Weights of a small GPT-style language model, trained from scratch on English Wikipedia.
Architecture: learned positions, no biases in attention or MLP, normalized queries and keys.
MLP neurons of a small language model. Each row is named by its layer, matrix (up: input weights; down: output weights) and neuron, and shows model dimensions 32-159. Each number is 50 + 10 x the weight over its row's rms, rounded and kept within 0 to 99.
After each neuron's rows, "fires in" lists the words (lower case) most often at its 100 highest values on Wikipedia text that the model never trained on.

L4.up258:49 45 50 49 44 65 46 53 49 65 52 30 39 54 71 38 51 41 46 50 53 58 35 51 56 57 44 56 52 55 40 36 52 60 39 34 45 59 48 68 33 63 52 41 42 37 38 48 48 60 56 49 70 55 63 55 35 69 62 60 45 52 32 65 63 53 63 66 50 52 45 31 57 48 48 43 51 42 51 50 33 48 45 62 44 52 53 49 32 53 31 36 49 53 27 54 65 67 49 65 36 52 38 47 67 54 61 43 44 55 53 53 83 34 41 41 41 53 54 44 37 33 51 41 49 51 59 64
L4.down258:46 51 68 54 46 55 63 55 38 46 55 57 63 62 51 49 61 53 46 44 41 59 51 58 39 57 52 28 36 48 36 56 52 46 54 67 50 58 71 33 63 49 49 38 43 63 44 45 45 51 54 57 38 37 55 37 57 43 37 42 57 52 44 59 63 43 54 56 55 36 73 64 28 78 60 47 60 54 61 37 45 36 51 43 52 41 61 44 53 62 52 60 65 55 49 37 52 57 48 35 67 29 47 54 46 56 48 45 59 37 61 64 36 55 64 45 49 42 50 49 68 50 45 66 54 71 49 35
fires in: "win", "helsinki", "have", "west", "is"

L5.up419:38 67 62 61 61 44 53 40 58 34 50 51 40 33 51 54 45 32 62 40 51 54 57 45 53 39 41 54 56 47 42 45 38 50 57 58 52 45 19 49 53 60 25 65 47 59 53 36 44 53 58 48 41 35 48 49 38 44 43 40 45 62 45 59 51 69 57 60 47 64 32 44 34 45 56 35 42 61 64 65 62 47 29 40 56 62 52 37 45 53 42 44 35 59 51 61 59 50 65 44 53 41 32 58 38 67 41 68 57 66 57 39 56 69 51 50 55 42 52 49 54 42 66 50 50 67 46 36
L5.down419:63 45 48 57 36 57 44 68 42 53 36 42 53 44 55 51 47 60 50 51 37 47 65 59 45 52 53 46 32 55 46 46 63 53 37 55 47 43 48 64 40 40 63 38 35 45 61 66 44 46 44 63 45 50 38 31 42 51 48 56 46 53 39 60 33 39 72 61 42 40 36 54 44 57 54 79 54 47 46 31 56 50 60 49 25 46 46 54 66 66 47 61 64 58 38 56 64 49 49 65 50 61 58 53 52 35 73 47 55 35 30 45 55 60 58 51 53 64 60 59 52 41 54 42 58 40 62 49
fires in: "between", "when", "established", "opportunities", "in"

L9.up118:64 44 54 53 65 50 54 39 53 54 59 46 38 55 41 54 44 38 62 59 38 33 55 38 54 41 30 75 69 52 60 53 35 43 28 59 70 38 52 53 41 58 49 64 57 65 52 57 58 48 34 53 40 53 62 56 34 28 40 38 39 58 50 60 44 31 49 46 55 61 51 50 46 56 52 41 42 52 46 72 41 54 45 53 63 47 61 55 47 39 54 45 43 65 57 51 62 41 55 41 32 53 27 54 40 42 44 34 52 58 48 50 62 48 52 63 31 46 47 42 44 59 60 38 58 61 42 43
L9.down118:49 45 40 56 41 60 54 59 46 63 50 39 56 36 45 45 44 65 48 51 62 50 36 34 52 54 57 33 38 52 35 46 59 43 46 48 40 48 42 52 59 28 50 42 38 42 30 49 54 59 51 57 41 47 52 56 48 44 71 72 36 27 56 57 48 54 56 53 65 45 53 40 51 60 39 54 40 60 51 33 57 45 38 34 44 61 38 45 75 38 42 47 43 53 26 47 42 48 60 53 83 31 70 53 52 60 37 46 55 52 56 56 54 58 43 40 47 53 58 55 49 24 59 54 63 48 62 56
fires in: "have", "having", "he", "a", "his", "will"

L8.up354:49 62 62 36 37 49 55 46 68 48 53 56 39 48 34 59 62 58 49 42 50 45 62 63 46 64 49 46 71 66 50 41 46 46 43 39 29 55 54 57 34 58 48 31 48 54 60 52 50 60 40 60 51 53 59 52 46 33 51 47 39 29 41 49 40 47 60 65 47 31 52 43 43 40 32 54 31 68 53 58 71 52 38 48 53 38 45 42 62 49 52 44 36 70 70 51 57 77 49 67 52 58 45 48 29 50 52 63 36 39 45 45 50 59 65 54 60 42 58 54 64 37 52 53 43 37 51 49
L8.down354:44 53 49 68 59 35 60 39 35 54 51 51 57 36 52 37 51 48 50 66 40 56 67 32 59 40 29 43 39 31 49 52 76 43 56 60 62 60 43 58 55 42 59 41 64 45 66 51 50 60 35 58 55 35 54 49 68 33 40 55 46 55 52 65 60 58 35 51 52 58 54 56 49 49 46 52 51 53 46 68 34 50 47 42 48 53 46 55 48 52 61 63 69 56 39 52 40 63 59 70 55 42 58 42 68 57 61 57 55 52 27 34 55 59 36 47 60 47 50 49 49 37 58 42 57 46 51 57
fires in: "have", "having", "throughout", "both", "making", "much"

L4.up341:48 52 55 61 53 42 57 57 41 60 44 61 44 59 58 68 29 45 41 52 50 22 55 61 52 39 47 52 46 37 68 30 44 54 64 44 41 14 36 38 52 45 28 39 46 47 43 41 59 49 41 45 66 28 44 56 48 46 52 49 51 53 51 55 53 43 71 54 47 58 51 46 51 54 61 50 49 64 50 68 48 45 61 41 41 62 44 42 51 50 44 43 59 58 56 51 50 62 41 57 70 37 37 39 36 59 59 53 61 48 53 62 52 56 49 68 62 43 47 47 62 51 66 46 62 35 33 60
L4.down341:42 54 54 63 46 58 28 34 50 42 38 61 50 65 44 44 48 45 41 46 60 31 45 60 27 60 59 78 57 32 43 38 54 64 56 35 58 61 61 46 52 50 49 32 53 68 40 45 40 39 72 37 52 39 68 57 32 50 54 51 64 56 42 37 35 28 43 40 56 48 53 69 40 57 49 66 57 63 63 52 47 59 60 46 53 30 47 46 47 51 47 40 59 49 38 63 45 44 61 59 44 55 54 60 41 49 51 60 63 42 53 36 49 60 67 48 52 62 45 43 40 52 56 55 60 71 53 61
fires in: "in", "around", "with", "when"

L12.up139:37 49 35 53 48 57 47 46 78 47 40 40 60 60 48 49 47 46 67 43 58 61 42 56 51 64 60 46 53 48 77 33 54 51 44 48 46 33 64 45 60 38 36 61 27 48 34 52 25 50 57 61 55 57 62 52 33 59 57 47 46 42 64 58 43 66 49 33 43 55 50 45 27 51 57 43 76 68 56 51 51 51 52 35 62 51 43 40 38 51 79 44 56 56 47 39 42 36 42 61 35 57 50 55 62 53 58 53 60 55 46 56 45 51 61 47 42 48 48 57 55 42 61 40 48 48 36 61
L12.down139:55 49 54 51 55 75 65 56 44 38 53 63 53 44 40 42 52 71 41 44 53 51 58 39 32 61 54 61 34 52 45 57 57 50 44 50 52 74 47 41 55 55 40 48 63 31 43 42 70 57 28 68 58 59 62 51 49 55 47 32 42 54 49 60 59 45 32 46 47 59 50 38 49 42 70 59 39 40 44 63 36 58 49 44 69 50 42 43 52 49 36 54 60 41 44 65 45 60 69 74 33 58 76 38 55 36 55 47 43 45 57 60 51 52 42 46 55 40 62 48 63 48 49 37 47 55 57 62
fires in: "and", "partnership", "people"

L5.up306:55 33 56 56 46 53 48 55 55 51 55 65 39 56 40 65 59 32 53 47 51 69 46 41 48 18 57 50 45 57 61 44 62 46 47 49 42 39 50 72 42 54 49 51 42 57 38 57 50 58 33 44 48 56 39 49 47 60 53 60 43 49 44 64 49 54 60 47 53 61 62 61 44 46 43 43 33 52 58 52 61 61 59 53 65 54 53 58 54 66 61 33 31 68 42 54 36 49 47 45 46 42 54 70 49 48 47 59 30 62 57 67 58 46 59 43 53 47 64 51 51 77 63 53 40 54 41 44
L5.down306:45 60 47 40 44 59 50 58 53 57 48 36 23 58 45 32 43 57 60 39 59 39 47 67 47 42 41 43 55 48 46 41 57 50 51 45 51 57 39 37 52 64 54 63 55 33 48 45 54 40 39 50 29 38 40 42 49 42 41 59 41 49 49 57 60 35 32 61 64 41 44 56 31 49 56 56 60 57 64 50 45 53 45 36 60 48 36 60 57 45 34 65 57 45 49 47 49 45 37 54 48 49 42 53 42 32 48 46 41 37 44 59 54 59 56 59 53 59 42 45 59 42 29 63 41 67 55 41
fires in: "three", "features", "featured", "free", "large", "february"

L13.up20:50 49 55 52 56 47 34 61 61 57 31 64 53 55 42 52 40 74 49 38 48 38 47 45 51 49 51 44 52 41 60 57 73 45 50 70 59 50 49 59 65 43 48 51 24 46 30 62 45 54 44 59 60 36 51 53 46 56 59 32 58 61 53 59 32 47 35 55 35 46 58 59 54 53 68 54 43 59 52 64 58 28 47 59 41 46 60 51 44 56 65 62 23 53 50 47 41 51 44 43 44 37 59 60 56 51 59 62 51 49 39 63 38 38 33 40 35 34 48 53 62 50 55 45 50 44 46 68
L13.down20:53 37 53 43 50 51 46 50 46 56 53 48 51 58 37 23 52 68 44 47 44 37 56 40 46 37 56 54 46 57 50 48 54 60 52 37 32 41 62 47 44 60 30 66 34 57 72 53 49 59 57 50 47 68 48 42 43 38 48 41 53 25 46 42 48 40 52 60 50 44 51 62 53 55 44 54 59 45 58 46 50 56 54 41 58 58 64 64 62 39 58 46 48 53 34 48 48 65 40 54 59 64 55 40 72 51 69 46 46 35 52 52 58 50 40 39 58 46 39 49 64 36 59 63 26 49 52 45
fires in: "and", "become", "be", "make", "been"

L8.up144:47 45 47 45 50 50 51 34 57 42 49 70 28 41 56 47 49 52 43 50 38 39 57 49 55 54 64 46 65 56 34 56 54 46 32 37 43 50 42 45 61 68 49 56 55 46 53 45 37 40 45 47 50 61 49 37 50 59 49 43 53 60 46 62 28 37 25 70 45 58 57 63 29 61 50 48 35 36 46 58 51 29 50 40 50 29 49 37 52 46 37 43 48 68 61 48 48 47 73 52 69 43 57 48 38 59 51 55 36 60 51 50 59 71 51 54 48 54 60 49 45 37 49 69 46 41 40 62
L8.down144:48 37 51 48 39 45 40 55 34 55 45 38 63 59 39 39 65 59 49 48 58 56 41 54 51 52 46 62 73 57 39 61 39 53 60 44 69 57 51 52 54 32 40 63 51 44 53 61 60 70 61 55 38 36 51 49 31 49 49 41 37 55 36 47 51 47 52 41 49 29 66 48 68 45 64 42 40 72 55 43 59 42 49 42 57 56 45 62 49 57 40 36 31 57 45 37 43 43 48 45 40 46 62 37 62 44 44 54 46 62 54 44 36 49 34 62 50 71 38 64 37 67 56 51 47 54 63 38
fires in: "being", "may", "having", "t", "have", "to"

L6.up1:47 52 52 45 42 48 52 61 58 62 36 60 49 43 49 45 65 42 34 45 22 42 62 54 55 49 69 47 45 41 44 48 52 54 34 55 63 44 37 48 46 61 64 49 56 57 53 47 46 63 47 55 44 46 44 45 51 48 56 61 44 54 49 52 49 31 44 41 44 51 51 49 32 31 56 53 29 44 54 55 45 48 48 46 65 47 64 60 39 66 36 38 78 75 61 41 50 61 51 35 49 44 60 72 53 47 31 53 48 66 35 46 56 50 53 32 47 39 55 46 41 63 47 42 46 71 60 60
L6.down1:52 64 57 55 51 40 37 37 39 54 53 35 42 41 55 52 57 42 60 41 41 44 56 24 31 50 53 55 36 40 53 43 49 60 46 35 53 44 48 32 55 47 57 38 57 47 55 53 54 62 42 62 34 40 53 48 56 55 53 53 46 60 39 49 55 31 63 59 53 30 56 62 40 56 60 63 44 41 78 72 60 37 53 50 60 55 32 51 57 40 58 29 54 50 53 50 45 50 55 52 59 37 39 41 59 54 48 53 56 53 42 54 44 69 45 28 50 46 41 44 49 63 39 45 60 50 52 56
fires in: "two", "february", "four", "feb", "are"

L9.up90:56 27 59 39 49 64 39 45 36 52 39 58 40 66 30 42 52 54 43 35 32 52 48 66 63 44 57 51 65 46 66 38 50 57 52 32 66 56 71 65 55 58 55 52 54 53 50 49 37 49 46 56 47 57 54 26 53 54 36 50 45 56 54 39 47 46 55 48 57 60 44 51 29 45 54 45 51 54 48 65 28 34 37 43 48 40 48 56 44 34 59 39 50 70 46 44 35 60 38 34 58 49 47 56 52 61 59 61 70 35 70 31 49 59 55 56 52 54 44 44 29 52 46 55 50 49 46 48
L9.down90:55 56 38 50 36 52 45 71 39 42 54 46 64 39 75 46 53 35 50 43 42 48 52 46 59 41 55 35 47 35 56 54 46 57 57 54 25 46 37 35 58 50 56 57 52 67 50 49 58 52 47 36 61 44 39 57 36 68 60 53 62 32 59 65 55 53 45 50 38 41 48 56 47 47 60 45 38 49 57 83 54 44 40 54 63 55 58 55 53 58 47 49 61 59 43 55 57 57 68 52 53 54 46 39 51 47 64 47 44 73 55 37 52 47 41 39 56 49 53 58 57 29 62 40 43 59 57 38
fires in: "have", "when", "while", "t"

L10.up333:47 53 45 54 50 50 43 58 67 48 53 47 61 61 37 49 67 54 46 58 37 59 74 44 59 59 57 51 57 57 39 36 58 54 50 49 35 40 39 64 43 61 52 41 55 50 46 65 57 52 44 37 54 49 50 56 08 52 58 69 64 31 54 59 51 56 48 44 66 66 54 42 54 46 56 51 41 36 62 53 39 37 41 42 57 39 37 43 64 58 39 66 31 47 64 50 36 48 62 27 62 56 54 75 61 53 36 44 36 58 54 47 43 59 55 65 34 47 55 38 46 41 42 50 47 55 57 39
L10.down333:56 43 33 48 54 81 67 53 33 56 44 60 43 60 43 40 40 56 45 36 67 35 44 37 53 62 40 45 40 39 57 56 48 50 52 45 54 54 64 59 55 43 48 47 40 52 51 42 54 47 61 49 31 65 42 56 46 68 44 59 56 62 58 46 58 55 50 70 43 50 50 60 37 56 53 63 52 49 52 42 50 54 38 55 45 30 47 46 40 48 42 52 61 50 53 58 45 60 34 58 38 41 45 56 54 43 51 56 56 56 52 51 38 42 50 44 43 61 57 62 64 69 57 49 70 43 41 42
fires in: "two", "three"